config.yaml
n_layer: 12
d_model: 576
n_head: 9
n_kv_head: 9
head_dim: 64
d_mlp: 1536
vocab_size: 32768
activation: "swiglu"
norm: "rmsnorm"
norm_place: "pre"
norm_eps: 1e-05
positions: "rope"
rope_base: 10000.0
rope_fraction: 1.0
qk_norm: true
attn_scale: 0.125
bias: "none"
tie_embeddings: false
parallel_block: false
init: "uniform"
init_std_qkv: 0.0243
init_std_o: 0.0243
init_std_up: 0.0243
init_std_down: 0.0149
optimizer: "muon_variant"
lr: 0.00906
lr_mult_o: 2.0
lr_mult_up: 1.3
beta1: 0.9
lr_head: 0.00524
grad_clip: 2.0
warmup_steps: 130
schedule: "wsd"
decay_fraction: 0.637
decay_shape: "linear"
final_lr_fraction: 0.0
batch_tokens: 131072
seq_len: 1024
doc_mask: true
train_tokens: 1284000000
steps: 9797
dataset: "wikipedia_en"
MLP neurons of a small language model. Each row is named by its layer, matrix (gate and up: input weights; down: output weights) and neuron, and shows model dimensions 112-303. Each number is 128 + 32 x the weight over its row's rms, rounded and kept within 0 to 255. Numbers have three digits each. A neuron's up and down rows have the sign that makes its largest values positive.
Before each neuron's rows, "fires on" lists the tokens most often at its 100 highest values on Wikipedia text that the model never trained on; "fires before" lists the tokens most often just after its 100 highest values on Wikipedia text that the model never trained on.

fires on: "s", "2", "0", "152", "111"
fires before: ", ", ". ", ".", "s", "-"
L2.gate175:088178107098079098123133112167145118157186139167093157104168196177169150100097114125118129137089082122171198145166148156116100104129124108077062086169096063123119135100116091133186121148184207130149102134092107110133117185119120139138180115088062049113101108195127105149156113099176122143151123107117147156138182134113100139062098132110122159135135107126096136116154101112077155081125063156099108129103105116138074148085080198135132081083151185123122145105125107114092111091145153123117166092150108197103157115186113131122204160117153175080155169106099165166069117145123111063
L2.up175:080093155107196116136104165145161136154174144124140146174168158109092143118066178032117125132122134097100140112166164107089097161138114111072096115126122121101056157151125133145202074152089135141082109182158119112130117116159180107131170088118044075042132096137097159115154104138147141147144111114146164101169137112149098117190165098152132151140136125103116077137150143150131124118155097175148119086168176151137112129121110132152144235099138145163133165109117105134085126089122149117100170166119149110061120156126139105116118121071140146125070129149166122151123143202140073112
L2.down175:122136178093128122155100131117109120084197099064166099093126175141162141156154123142101175077125121143089099141113152125152143095158161135100084114112155161175103118109123092092119143132148168146084140136190114139142091166157100161151165087146158119150097076093193152190069138170183101141114112137104136106199205137101114107153103083100103122166084135133176070107149140160141070131157092147124140145065154133071128093104131117138114119103172184165126129154127134144082064066130145123146138125128117131106109073085102143145103105148123146123126128129129097072116106126151144130

fires on: ".", ").", "\"."
fires before: "\n\n", "\n"
L2.gate293:133129158155076170127102124122130093144133156142132099155139163107137106106128121076124134137160181134161138107140156100125067149123195129138102072117097097151111116150088165123101166188111076128073128129074139145090075174136092171027151147136145152146103153103144136118114145101158153115172075106133157131116181086099148121031101134091119155150094094106098096151124104142101149151165118103125110167104131129097121058105107128133156121124136124143114078148133126146128062097102167111114132109105072147109114086139123145094147064182161190139132110090119171062103118131115175138
L2.up293:102178145185066165165133109108047137125135098149123199114141160125136107142073132089130107161092149112148134109091114094112212150103147176147019152076051141138130120126096146083128141121106109107091100119134161158122136159128076130104156141120129143129131150109138104169183093099055146139173066157134165125130172143119152157074199110145184106108104134122179113084121134104115135134120131081121132131078107076138117131148124080095114134156139115036143155156151171151098136160143207129103135183162123122080119171123101127105141079161141144165072179113072167137108133141132124125
L2.down293:182162098128137139171080136115151125095141145167123060134167092172139128128145102104120111123194135111175139169122106112091117138077128153160080163115135133140120124125093117160114154214116144100110121114129147112129136072155092115112095132124096150106135130090181120154143132106149189120112092114131191146178124144097166110107161162096092150166051095150128130142146161126126139145101114088119133178148108164189113135154139107135143095158172100133134131119155174105168128099108113104154190125108153144095136116112151130136172130194136163128091085146148112127106119095056132094

fires on: "'"
fires before: "s "
L6.gate1028:095148118143103137124174149122068050116129139103084083110149128125100138111097100153114088109165105137114094103161171149125134103160162094164138090126109096139140103212111162113115106160137144148108104138098120143147132098124162145135113112167091116191143145076128134080111140108143095151171114133114111116108113129174157140164159090140147122071112163179177144153140144117199131173150123140170118126090050143168121187130137158103107067158120094105140150117143136170097090115150159182092185092134083191141057146170132079130109120100105087146067151088139139092116028148150150117
L6.up1028:153160085140127130104166136121052176127132166163241078193172063130139107118088192142109150187095082109109188128094138185119195165136145113130152115072058125138102110119139124115149156099108120108148052156086056142164102105117137144141133171138127171063193100116121195188213126119109094141131127113163116125105066145167147159078091088072077092155153134103136127177150132151136122061153145131146096161119102062172155139158095128089116099166145164150119068117126095157118131145130143063119141168087040096119142117145125116169135126123103115171172106118129083106113077140162111081
L6.down1028:128081143181123128140132115123104146095134143160114093148167117144077138144134122119123133182142119109127130110094122100112164113106104119136164177117092123095136121127151120147098124131144136073147117116058108098133161185133126114146062125217124125147153123142071123108150129132126148120113121139133131135157137086118196158169191122125110152173104089139144156099100096103132106123112109098106111166151202109135140097174073156134130115099194164095142141137098158143078123152128145104141139123134131086127076152127148131169107171137119120176144124104148095083115079170114082113

fires on: "\n"
fires before: "| ", "|---|---|---|---|", "|---|---|---|"
L6.gate1318:098145105096095149047085117128160111122175101125091095198084109100129161155150170087117132130138105163146146146109165119162176110117124129158114060148096136108109196125113119118117147138111169162176114140118120075119096107183123146152126159131077111153132133168129114097182128147043088155102098123168211151174151088115121078108141079120071092141137169108125126122125105163119080147154137140141094193125113105118139152158118157095125162179109104085138148114098109133169132106157151158162151117145133127100123130133144144137103114100132180147118131150141087126137141088075126157
L6.up1318:120083154152146193144119128074158141129213152191103146146134090120116088115088142156105136155088145096173161151101145107101169157123129129128131151157091106154118168160116167200157086072116130129067161173166124147172163156154150115145145120115108179137124118125198143112095129183155172161131098095156111093051165125117163138104135104101126150136100121176118150119123069169143147186108095100148071084085143115118163144153097186145186176140150178177212176104119090083141145178103120168165125125150106109104121077104062115041095087171122207119161082095117080106104079183163107079
L6.down1318:111108122146160110063150108115172100122049101126147191093112129195159186193094149090096113122098121118083095133096154088155145131169083066162114164143137150157131088067145128088141093130096148135130098113129091103110175131139103119169132132165143190110134134133143146125111159099086052143140143092188090176156086097135109108107149151136152153161103094156117130181163142135133228154131091102107112167151119116131113130138096124115150118090116123074121096097134115146134088096101089140073103161122128145086163225135100170124086216114116126165215132110139112100088118129183152131

fires on: "\n", "\n\n"
fires before: "- ", "=== ", "=="
L6.gate1290:100134156099099099147094143102160114132204158117101190082071156137129128155150163126138075132187075108061112131083141134127105165134149134131187148160125128129106153118142042110137109083135150185234118162124102134163089084087099106131103153129119120114182113133149042132180111164087092135112099129098160095110134137133147094085120050165139134189139145160145124163153133140165099125125159120089128147129148133096120128102146089100165172135127179110125056120161088126112101075140090185131147141159145164107190102148135063063151134090176167191174211133150145108122189184110199160
L6.up1290:110163189148191133145137088168109160117125173059150129142088100114142073056073125118116139140058118104100150057096121144118101116089103155152095107077076125142128143085151163132138081141095179187172171143088126147120062128140123105147209135096141105155154154158101086097135125138104105120122102110119127070039197165123061148152101180118050129157100110156131110108158114128155132175121065129142151137100109146134168090131195106072111116141156072083098099129146107071166121141144125125125092164103140139149117162158179101119067154139120109137121135140128147139172129126102179131
L6.down1290:161121084156114131230095104132132160088086121174102139138127143081125165167199104113110120082112125086118130193100168080137153133178103146207171128135155140141095081114144091108117189109069109120138114131068130105122134148186120118086107150137097135175128152106128094143202134135120130106175106104088191131117139124101136098118129151109164111143182120090143148134165123137107165103119111123111159157073154137140119131162161154085174152099161163103090159107109132165156088118059150142139147072146190127112143152136081152096087186160062129179099082094128106131051153080115178170

fires on: "|", "s "
fires before: "\n", "\n\n"
L4.gate1212:110126179150133151151135121141160122119120118111115130157102159122101156180151045105128083129163119147055179110089089109192135094164110161144132104125113179188109146123093137084138144146127126105147166165111087095122177056163105148111127178182113092141168213101099076171176081144125145076136157153155153196175080127127115099165177151166099138149112071079132149108122181187102198120143104168131153088173117131097138141078116129055179142184135125147128129070095134138096158118083086100132168129114105188108099162103095095199109177122112087153110182141067175103127057059122138092
L4.up1212:135156084105157138103155123143086105087157123171116150124102071067108108086148156104093175064156125146167102116158126128092133122068146112091149142107092112103190132231110096145026123130134121099164099156121176113134057111210116078087196142097133122160120187173118044104149155132130156157067155166108162150075119115141115137148066111108136109134101121133154134140119167189124166149056112082088091149108098151118088091103138145093111131097136126081078189099198128147156157138130091135131198149092146135101118083090143099081117107125139168127099078111038089142172125113079157144
L4.down1212:109129138131081222140164186166140181111105166153136098152107092105157135146166109169141129144121125140136107107181132163128097083124139150111070093113116193105091218075121146105123110138136119092125108102124099087132196095177058152111156148119149126083131153128179093148147133167115156117149146145118131125059160090089116098158108144113088137094108126143111122137066122126091182131088109162145143084160133150112166147105122143145168071082091146136149119105106174137152117133092132141146137181127115131086099133141114131074091139112115134137115108094121121187164101092100212091

fires on: "\n", "\n\n"
fires before: "- ", "| "
L4.gate177:097149124140103158157100169135125130109156126118105114058167116117113126154116123098112195154148153152077130078133124157096127115123187112141112081134182096108123159149156154147134142142135081165153100151124046088103093122118183141178202141110112209137115170132173113097121155144100069138132117090101095165161142122137123098142145164106127122149137137126142161125110128065125096166172152110124157126063116123190184125198130143090190123113155129050156081122056125119157076010151113139111157148118078123119122170090165138168098196178114127148108102089111126109087142129122161179
L4.up177:157138141145151156074085110119063188113132125150127064192139097165143067191099089123102114225134091107101111125042149133132129094128153138140102116112063132088148104180112126140170152128102149198140152081155096131054125142141095088132139152089120117169087118168150094083143131186086098091118150122135110154092088074142111108152152134111112133175167071144102144139151128108109164106131160075133151171061166156170145082105132108115136096184123140085123083078158118150117100100184167106131137115172142119180145153149111111101091160155173170135156118092135133176103184140027129092
L4.down177:146199151113084081080142169119053134092127141221156099085072085076133145100116123160129075139099138147078084107140173122153145126162094177118170091079156183119134110151153181090127169139088178167153187072102126135089154146073171153159133141103110121147113090160156065151122125169132078154138124126119168118115154111146143107138081157140105162097175119091085109100132143090123111156144197151133130149041111138137140138138124134103095078103096099073132145143064087137051094124136146127139090098139172099166186172121077097152129123105119155139159132135174110141034130137062164143

fires on: "'"
fires before: "s ", ", "
L7.gate667:192118169110105193158151164094098068158105177171143073125117096092161100120156153154118170148128119094113155065088085159175106162147110126084191141101113111148175149155142178087147156144139124144093121136108165084142053078151194128122206113106135110127122137131116113177108185123169207141102115145134098129179125173074152158136179060151162128087076120131146115075146106065139182118156115173127133183126109128173154115115097143110162161106090119111139110104132117092115119063139139149120184128174120139161100132145079134159140137146084149169079089191115128128132127063096149080
L7.up667:193144125140073141075099175126138135117061125123094111123135132109131147130114110095122150107111109151139134153163122127063115148088137141105187148082158129125119144202145146165121130107117155133116085067133121171101141135135161156090101090157102158088099076084107191114163210166131150070152072115058081101134132096155127132088114121161122150108126152163125189175153148094124097145183144145165070128103124188138136128191134060129146117171013190119045110108139155145183088113114124065139141148146161124115108059115145101133093140090146140170147137166129120091107110134128105081
L7.down667:083136178152139173122097132131167144096099100111125116136106156130109032135115126186140177181114095189170130120104093157193163116101137129098139148083146142107086164099100107112106165117125081176225140135113172107085133110086150117156114137125118192146115138142155147137135126089124026100101137148165098132154142138161129123182229120094137158121116160132152098160101093076120136124130129086130159173121109176160132120139085206149108098155130184128155147160139105147157156094148198167194147153087110191129121169108098170174089116119143148153077152150096115099198134145163115143

fires on: ")", ") ", ":", "), "
fires before: "\n", "\n\n", "and ", "\n  "
L4.gate380:084152113158087103145152144069119116107116152155182202167079116157126196148125109160104131077162165131116169064094127157150126129150100139137125101126086135108122173139127163161153042154138053129077151095118128134125161145152174130128199148096101120156094138094111114162122234135114143088137132111132114168122128117109088087145089103147126128134085147165108128105141099122127187156153125118130133101123034086128110095179157147123118151100145134130139131160171136109070104145135118087067127095167091127096122060107158095115121096111113117101136148057103137156134141114135151145
L4.up380:118125093190198140118113154109105115126085181177161214168138156124116091098114066117150143152165144081149173090122135116127125129089161159110113140153158159134108148193155176116108036149125128109044168106114126096099133160093157112105131108125100146128140129119140070181163137117088153137208146180100151116098125073090153074140154109143137115155113157163077071153128114149152161152084120065064140177108064110095150186108129133097113172117098091097164177084168164176115074151100114173118120119096118202111151069131093147133152145092118107142103156104153077090097139113141098121
L4.down380:142181095158129092120148160114166139119081156132155154138148140154103105100090098210182140139160130142164066108131158108147074198106112074151103127136114138121136129064161118146128134205143129106073082125110113116171141102146139180158166102150109100124087139143178122162095098175185151077141166141115108136161118145114148158122137109139123116100040129088145166140144132116139199133130165119106139106114083107209102135126140150102159138119159130129160148110172101122124111189201073118121093072148082131092168158072168137106076125114106091081094133090081141085139215085036101150

fires on: ".", ":", ". "
fires before: "\n\n", "\n"
L2.gate357:151134139119168165122116181144146112137166130112192153135075135112109084118111124168140092117197144149188187135176140156159089169106167124143094172151085095102144097144072084140136108145142094089146157142118080170085099126129116176147148072113169172111105116119150097101078180128089117106094103082127168135127125126136131062103112116112160103134162144111031077122100127154115095201115116142164145177107187116085113179176137120182109081130126083083150126110158161156141045109153113144118113109098141199117135144115052116116142130096100134140124120062189152140122167110193151156
L2.up357:141121142131103085132125142159199132098135216161153165174159098130084068163118118153134125228144148122214156102147122157066096124106148129124078083074095129131076107133087122114135133140154141153117101065146091122124173139166159165140182086130036142094100141177127128141096122071086133154169100142123162166134139128128188100142119111108131130161091164169113107121023165150137141162183088136169090106153133118099136136163068118137176148150147096085119150123043072124095107125158173153157153137142218137125094072141101139068099082083078130144108094098191101098057120094159131079
L2.down357:211107159146121080171098117129137171121100097160170098153115158162135172126130066173103101125166184130116094115112115155098087144138128157180151089129082122187132123126117147112158105122133149106168084110132155099113150107128120137103119173079061148110153158146152094199085087142131151113114173125101130139118118164101216131135171168109159187131136114140184138088092176138158088121141122111176149107158098169088159113161130126101152089096211143112123135134136120090152124115147152109109132094112152141095148072116191153142090167161105136198174127111127122132114077107090185111

fires on: "| ", "-", "202"
fires before: "0 ", "2 ", "1 ", "3 ", "0"
L6.gate329:091078155132101061127163128121143143151169071055063074153121097082090057106131142122095090135112099113129166186153154160122088098053126136116095121147088142092080125098109147122125106085121081122154101128123089141146131153135117093131131124105154048059125121106134051104129165093134071097094110064090104149169170069147126104078146089145159079149118127134106124151128182078161109138112088145123143154114103051065173139113140136131087173115155087174127100158127133093140158164162118070109118105203136091140162164109171146126137165150138048132124122100134096231118139146109094124
L6.up329:130102145157113148143153154071107093136047081144179124125095086107175125104159168088184171127126154106155144125145103163132072139097126136090140113128145113099163126107141125158132135114074091182085173136071091147126145122168103172110111120094136180136087175148080164171115095184123124087143192148111150133107172162091148096104166101100119115048186123159144143129122131087081116093192103134108097099159150058136095113131075103133123132139135161144098104072096084192109157174098086142178146079055127121116119101140088152137175195073147170110169123121156105096133097105096158140
L6.down329:067126090086140098102094177123135176097089097122181188119153119099083168133132097123108150101099181119162042070181118108100154123084175160131109147109114137131155120123169090086159129123135163125093167113117080122132156165172102093101163188143105118154117120108143158159159116105122142110131135126133183172094192152134121124195096110116127132118118161084203092132162095114099106089173089118147119097142148103133131135107162089122166208196138154132140115153105105167178109157124135090150147108111115136175113147192090107094145152140120160119191126144134137167145104097092168122

fires on: "==", ". ", "===", "====", "\n", "- "
fires before: "\n", "| ", "\n\n"
L4.gate982:117100114099091148149121151147106129173138082129142115135105146108125073083146125151159115129096086081096145113099164198153100131151114140128103142132125137146063098137126165116116137195088135175168169201139148160110168113121102164201175131139080106148079125137156077140117116141159152169148129156133136103158102161102130124103148145110111133078183118106151140155093088125138093107122110082127132145121166089105129137132142094160133127110102085113116130110134109156106140077038135112071090100115094126117089077156122148096072138110127092101151142160122142099155162156089055126
L4.up982:183134106134114095140117146111056179187151106145116107094157082188100076085092078170158119089120112107121168061087186115162124125061165167148088147159084152171114121115060168148110085179107137184147182181113128122113107176136112145131150202140093153090122133074181134116077138167143127170120151182099083145141100177140102131122172140071120149066182140125103104080063109126117131128116166105128155115197173162122111149161126178163136127071134095076088103108111173156140140096091115126125098164119081126142144084130186091175086159106179156195105112175127084142112113137075143108
L4.down982:177090163142132109144086145075103134138120142131125148133123126157124061115129164097101082203096103105092159173040181164179172151115134134150077118148086112155113092135128135167141177106096117106166144129098086177087141067142140171142123133083129169104087090121090129137144099113100126108116073123105168152077095141115098113171125143109111185130142049103139137097130181163103162106113093119132144148118136097127125166149118113206106117137091101143134177110142135117184170085106147185099117103100126145108160079112133143152097091181109095130162097183149136131093191131148128124

fires on: "'"
fires before: "s "
L2.gate1446:128122163113102170143135110136173116166068160148178127154108126106122139142150147176128118132114158146128133123133113113077044217128139156106082154142088121104159101192088131084086079070155087085094159119083108143110188187223133104147099138086130104130105124118149134132140130079188141119133134171131170158189143137143145059112155097145120098109089124157153053078040117143115064155121078100209147120145120155069179154147081117162126177105138146159132082097154158110124144069124071141151152118109138126106120173094178131121125133133127124175105092145096131169107086166164060073
L2.up1446:098128132151179101137088110098103124144114111174107191143146170176156170094139120077142109170124133086163089100130155128139147157137113090132113056103155043054120062146135117145130079144112143160127144104142133106186129090124161098143114087139083192087097112138157106108088110117140156087140090099144137135118168130108160179082112123075128124186110111143063093107122161145159176122145146186140066153078134114133140127137171144139171133147061038114118087036112137102142050112073132129058071110138109139092134094095144126068112156135113138108095151118119132110067143156077142143
L2.down1446:143150172106101102115103120191161154132170124077089149108163073137116069140135123147109103074127113117118120072095089141133186125121159113100119119075075165153092157075166171165146170124091164158085107161130150061106097060069115167153140123147083080121136101142160151138169158141115081106127140108122087089081116214088136118116112114133112145140141134147122165116130109136156019102136095147078126135151137131184100108156140147109140080076138190123164179071095129083072164124148197137137135160100119098134179156166097184179115121103146153112159116089159152154170159147106118177

fires on: "20", "18", "21", "16", "17"
fires before: ", ", "; ", ".", ". ", "–", "| "
L2.gate283:107103123122138091129171144116137162125099175142132087157183135122101149083175107100186131086135103140141143106124113180149081186146172138155156113126151142099163133068129080095127133107171176168085165119139088104205150099126093173130066089099085161113148101137143119186106091156164095056135182134121095080070128134128106155126130133115119104171166127093111111072126096129142176178086118123139192106096113107129147039113109106160119106117156100103123128115144135073165130129121105098097098113118130127161205143126064143095135139166174119156114130077109122124134114163147159140
L2.up283:110129111187109068141158138134066156124147171124143133123118111164072133105127157113149120162129083170198103123057154091128096123100130131133143083183146121084157124090137105152170159121189157185039143138178067148113102138175140128189123067107125080100132095114148109094108062118119158069113180138131197160126205139080143126095086143156125147152143134132140150131074151145121136180161159142141156204118131096130122192133063143113194100085160114152115160162170116110085120179136103130166079088085139080124130183125112134119034192123140163133122095125099114144059104121027187157
L2.down283:111173122093118129162170184087155154160099145156147087145205137179132138173161056161115142155138080174174126186108085105148107158104141194100089065184162103161152093067131125119105098085141141143075167147184120144122057166142126117132149135099120126121127117116124139094115083148146173124077116115116104177101172132091115148106091101127156155136135107110076157126095152087167188115131115163095163164155140165090060082151081108132175121077135142095147183160120131144118074095090095167130109110081141151153063151100093130080101104098165128112124104174135092156119135101134081117

fires on: "0", "0 "
fires before: "; ", "–", "| ", ".", "+"
L2.gate204:081127147123083152131165107171145137121114084081153088124114103150116133085174138126139095131189127205123189105082148086104100152118161137165144135171179163135181059130145136134108081141125166094112155119152110144129147053083087089098149112138113178053175082149089091187094176126111161148158123060110119110103149120065119075139116125169172093139170106116131118143130147177116129145090133088079142115130141097098164146127147076137122088124174086085134140079119113138138113088124112127115121118158098117134141136159108115051062125087046147113113048108117134106147130106113167145
L2.up204:159073134104158103164115142086144107150097131102156110134132115128089156151103132138113144168167123095081150153113148177150158160151078138080114157093091151153096098100184102127077181118195117113143101144089084152171079137109154116106099165134164128105158171091074144129140128128146145126115158067094107211119141133173139139108134119101111119129148099104189091108095185079085057207106184085145164082104098142100138126115169146143143125110122167116172148144141146095110063115084120110123159124169127126116140135131077094139116112094141152124149108184144139089118064077147167187
L2.down204:150092124092173073120090148117153126161130142127181124145128103123086143135127128103139133151129129102105150139174108142172116121154076068096105116093088151106165102057115105115134199098139152197170088165064102116089140177175175156084125106161153146099157179138132160129176104116159166075120110069076158216147045127139109122138118128140095117121129071112131137138117157071125021206132107065164196105124103151119123134119166147123122162073100115137157184129152135053146079093094095104067143112121132129132151104056086137117178105087153146101138181184163171059097084060161173131

fires on: "0 ", "0", "Game "
fires before: "| ", "; "
L6.gate603:133112163139148198174161074195098148120141080125170113166046126185179154151145185140060116214081177095142088111088120073119138114164157090108140129119076108096135161114152116089082140121124162169155134146150091147075134141164133137161146218056130193183146143139127155177179173141144119160132180112094107121159099109160084145125131157152109061114122103095106140106156115152136140212041138091124176129145149134104183154107047125172110148082161104160161113147162155167187125129170151106158070113080116097199111095153126131083185181134130159167112134089117120101104155174170138145
L6.up603:128105106117110123152086167150151161114118118129093136101161059167178157142068158104086146098103140144140142152120135093145152185147111201123095173117160177094124116167162177134081105151070239109058128158115154155117092178173111134108150098114164045162058129125091126085170143141106133199147087132093133107104124087161088095121103094097118090162170136105127120146143150118117142107166106090109133119116110112076176186136126136114087143123138115087131120119146174134151151172147133118136173123151166117127111168146101101146133150094160116145102153200101156099130091166116116113
L6.down603:142055061092090123199126137118130109173158090086146205145142111105129099116068127137168117180095034144124102134140142174134093139105120189156137136131122122121091098158076123158098154179168137131207131106096099123153105114115165092140087084138174112139172068151181141092088146140161170137104119112098165127179124093150106105109115109025085132098102108130169092078133154130085150099168120085157130124130156158110146158150102124133121122082106072097156112189123162100188133126137098125086156127122086117090212112072106103152122095117109147072144144150137132120149132074086093147

fires on: "v", "University ", "D", "S", "presidential ", "Cir"
fires before: ". ", ".", "in ", ", ", "and ", "-"
L7.gate494:148123184124072102171165074089083128206117089155089144128129107116158182129127154089134089116195105135063167079129094148126152152152126173117140082168094126097138100181103113171122100134178158117157107156161102103134125066127158126116147099189191071134116148121151087167021139162130104150120166168164159080142074105175111094141135145122081137114200163146117084124127160133140106113135096180160117163104154118093123095142124067089131134104157173093130139082094144080120146116102140103107045128127135107142169137098066143108101134137174147089134083129093107094132163094075098112
L7.up494:103114112145116129119131103144187137133128146094159185130116129130133130098068179112170163130131109122081080155123108157110087113089151152151161136064111131124127170134122125153167166163117116089168103092159074143141108125097163152166144192130023096106128154130123108116103078160151200104098131255077160136173178100173131104165128057133144212120144124141127158155092047179064141117116151088161134161109105139120116141122089152119178146127142160122105149143088127143114107147109129166108181164141132142064133071155184168117116127169168152093123160130075121125128162061137124127
L7.down494:163154110135049096165102126118121113144083119107131096133104079111164144111130125080065159126155098127093111135143141086112109111150130138193110156096127179076033139112101170098147142145149131096130130106142114091167241198129129113132161163098134134102112167112081133157077136093126118182047112107127163108152154091181139094138126066148003134205140149187133157120150134134180076130134143168140139174102132109185108095170107135144125131120146189127122100126103117152092182144161148127080125120105153111127157090056199138101083141127145095181108141143118160132100124150112105147

fires on: "| ", "–", "to ", "-", "\n"
fires before: "0 ", "1 ", "2 ", "3 ", "4 "
L6.gate1445:106102100105068152103175138121174119094125133105097101117104120129140116139145128123112124166077129144137130130137082156133173139088155131095129139108132129110089100082118121138124199060174076117172117161072076176106111112142128062123174136118115128136180112158116126119168100112046164149071151143105141155161077126135136054143155145171164139121120148157083102096122108159144133140106168104080116157132156130164106100152153081116147134194128124178097147121155141113066073085115153162046143182087171106149140156141116070094161078123130122192164203130148095159108069080094131158
L6.up1445:201135127074166123138079147118086061148140136151136113091127132100164123197160158073121148128159183131110103122114142142076148125127103108116141150187097147097126095139093159128118135143147177133117156144160107103131184121115090158115123177110104143104095067105152145197106142139129165205092167124091143107090088116114074108103147090087085098148092119007173183181137124082127096140128118140141113097104079164127139123165117150084165071090076140096132072171076111113110130170143097157115206124176124099097111153133094134133130100059145166076103124117094203087105101154125101097
L6.down1445:173162150105159107107138088182141169138111100195129115093129118092211102127098164082081134062149145090151136113141163101180140082145127089136143188147163101168137075156108159075161172117127166155098141087119175136126130105186104134120148120117140172160168168134128153151132109159148149124123151128170111149080084167098108138166125125133115145193066106067144119125083048153084108167128104091154151160168141143102115105153047135157142108175133167097141118135102106070124141174099113139120120179158174114095094114157121156153127153102129127143143141122200182163102121148138146157

fires on: "'", "’"
fires before: "s ", "t "
L6.gate792:069088125147168086194125100164153137098135168074118110128124169126208138143172135058122116195131135115111088053140123097162133102101128083131125084153094122145195082080130140174134201127110180143157126082087169097144072150142140163125126097168180121093093108071099128081096193111193165102111152124127155081152102157117135166123148149157193173099091081152123118108150086156125153116122074153165170124076082126113170108089108154132086141149081124161090173117161100134114130127131173125131158094137139148117102090165151116182122114103061148183154082072115109132152099118103060101
L6.up792:131140141153101155162135145146157097130192172093158122209135096142144146060169136133127140130135162149111163137131102125139167165142142150114177122123140094121057138145140099108087079087107221121138090092201155138132173127117191174088145150133114109108198156164155128139188150173087095089109139156160178121197103154156124182136196116123086178101066183064193141145098100084177130115137149089136097066102136143127148189147141134128129119169094122134185084148117096123179113059092124158107118153157092119122076077100040139156057135108141116135163149188114096141129131100069202134
L6.down792:144141148092081112132164150137136137105126101103138087093086143151165162113079130135063151199177086142071147174054109120176173143090118100123096200071142073177129073129180195095149115106144113114185080128122081131058170119123136116111132146178120138120164093201133088121157094071170091183159145170129127119178092095148145119176171134188096103144095167182121197140069104111131115123098146128125116083196089150107109090091119105138160140158121137119147184127121181097138123133117139134120085146170113154106122131161152134093117139090118122163135097094129151134107135124110134135

fires on: "0"
fires before: "–", ".", "of ", ", ", ". ", ")"
L2.gate974:101179073114088103174103103172118119140128143131207110130133131142158184104187142113125122122103105092195151141200156120166103107119117109123114138169079077072134120099098044148134133086150158161190153138123143127151131129157116137107142099133116092152158104074131077084140097133124100156123100136109131141141141119138089149080176072111179136120144118132069123204134139058116100137131107141113125152087094153168167152140148158173066170094156181130159122150131119047123143081163072112075195065135123094108167078152138064151144083051128101030132080112130107083068162160151137159
L2.up974:153138067163117142122096095163173162189074086112137097098148088115158159120115115171126179198141130095130087083097162157105115153087177059165129211130122138098064143133148140126100154180145132179119144115128136164109122112134107181195168099111092116148151085181096097076146140100144122117119187131124120197150140191203107107121146101099152117106127153115102081142204162119199088175092158127139120161126158158167126175129114075154115137129158149167138116152167083106129142169125130096122173113124101179144186110118115168108132117124141115147105124166170095123108134087071127085
L2.down974:132147087101094137159130065139130132148044091139212092120096141121167176116144154122150116073134161077160093121120150090174085151124135144056109154151129128079092190123055116159121116062099198144173170183109119136164133145191125190133173144143118153128156071105103121121128153090152082138102091141090119117134109088151074100094174065140131115176130131126116104103120152035137098138154108071148135078145134123191115154128131140155107168071139111136109136155152160107157123130080053107089146130167098156140125101117119135096136078125129195075120115166155106112128148131096116120

fires on: "|", "|---|---|---|---|", "|---|---|---|---|---|", "|---|---|---|"
fires before: "\n"
L4.gate1090:095113147137132071149087116183045114154110091092104048086108155128177137131163136183113104143139126145097098145127158125157180202119118099154088175135124147105142104149145178110096125133104138130093120124145129143072199118128128126145104138146189116149165127148113164146126121164116100108127168197173168155100167154245126078106106170149139118096060202101150176118062092117076114131072156099105176076153111094108107155147128100132173168067121108133128130152128099124147158118163178142152079078088140136109163112153129162204143169184097099108127165164074138079142065143153135114
L4.up1090:116131160118133098179101162122072115231140069126114129119100067116142098170171101147089174085157133059068129118144123138133133123093149128128152168127094117118142185178103162151077123166149099113138158149146169114123119172079111145174126119150155144144182158064148137117119127104101165082150120152156127148067114162171169116130102139117104140149134140145178085118121036136110157105100095092123128080160066114128107136113092162078126145158121044200156057161163047138165103121123178121114134124085075160120111153171097133112110153143144193083117134098041111104135165103116163106
L4.down1090:121166103111144159073161091076073130149104154123156131144100153131179072127139109146143120150151098121108133091164095106144167149125128136181100135139100127126066130154095212094085152104110099115121051133150116118050131131110208138199102129139141142174133174115126126213121110120126156084098138128119179113113156161180154080155130143160123096116106103144129095115122097128121095079107179156098126131194080131125131081149147126080110145113137094126141106131098131072148089126177112131096151087087089173136146107097142167142109159141126149084106139120112112140096078098120141087